From a checkpoint of a small transformer trained on Wikipedia.
Size: 8 layers, MLP 3072 tanh GELU.
Architecture: LayerNorm before each block, biases, tied embeddings, capped logits.
Training: 795M tokens, 6067 steps.
MLP neurons of a small language model. Each row is named by its layer, matrix (down: output weights) and neuron, and shows model dimensions 240-303. Each number is 50 + 10 x the weight over its row's rms, rounded and kept within 0 to 99.
After each neuron's rows, "raises" lists the tokens whose logits its output raises most directly, leaving later layers aside.

L4.down291:59 57 42 42 51 54 51 54 30 59 44 57 60 53 44 36 32 59 54 54 50 56 48 65 49 61 35 39 68 32 53 45 43 45 50 42 57 45 61 38 60 59 29 48 41 39 48 61 51 40 54 50 50 50 49 46 44 61 41 44 28 49 51 52
raises: " into", " as", " within", " before", " throughout"

L4.down692:37 62 64 55 54 54 61 42 59 42 67 43 64 41 56 24 58 59 54 38 48 49 58 55 56 50 75 40 40 39 58 50 47 31 35 47 65 59 43 57 51 29 51 56 42 55 38 52 71 35 65 54 56 56 59 41 52 54 45 48 58 46 36 47
raises: " they", " that", " he", "cc", "the"

L4.down2545:57 63 48 41 47 51 64 51 39 55 31 59 61 45 62 33 42 54 56 73 43 53 37 43 47 62 49 61 49 59 48 45 51 27 54 19 45 41 46 58 40 47 44 40 53 35 51 49 47 58 50 40 55 41 67 39 50 46 43 41 38 36 51 65
raises: " in", " during", " at", " by", " on"

L4.down2431:56 62 50 59 40 56 37 55 47 51 67 40 50 53 46 54 46 37 41 40 40 63 32 62 48 39 59 52 52 51 37 42 52 53 49 60 59 35 41 50 52 45 54 58 42 41 55 39 50 59 57 48 61 47 60 58 41 45 54 52 62 48 55 40
raises: " Saint", "è", "ét", "é", " É"

L4.down2144:42 45 64 61 58 57 51 39 37 29 69 72 39 48 34 47 68 43 61 43 71 55 64 71 61 59 66 59 34 49 58 41 68 45 41 58 54 34 58 40 47 50 54 53 61 52 58 38 44 29 46 37 42 42 51 56 37 50 49 49 47 51 64 49
raises: " also", " died", " consisted", " suffered", " played"

L4.down2697:37 76 57 54 50 50 39 57 61 46 37 46 57 45 52 53 40 39 51 50 42 60 41 54 59 47 40 51 44 44 36 62 40 58 42 53 52 58 38 60 62 60 49 44 43 37 43 37 44 46 57 39 84 52 47 49 41 35 55 49 48 56 53 24
raises: "000", "800", "01", "95", "96"

L4.down2722:66 50 45 56 63 45 52 28 75 44 58 49 45 46 54 65 41 22 55 43 54 58 45 56 65 50 46 53 41 58 52 29 54 49 36 64 53 49 48 43 68 63 60 63 44 49 35 60 41 59 52 67 56 45 55 47 48 66 39 65 54 39 62 45
raises: " leader", " founder", " commander", " member", " mayor"

L4.down2729:55 47 52 55 65 58 30 49 66 44 60 29 53 40 52 43 65 47 39 53 41 50 26 44 46 47 32 58 46 41 69 59 30 45 52 58 58 43 33 62 36 59 63 58 45 43 47 55 66 69 42 42 48 65 59 34 31 68 42 61 47 61 70 63
raises: " songs", " band", " music", " albums", " musician"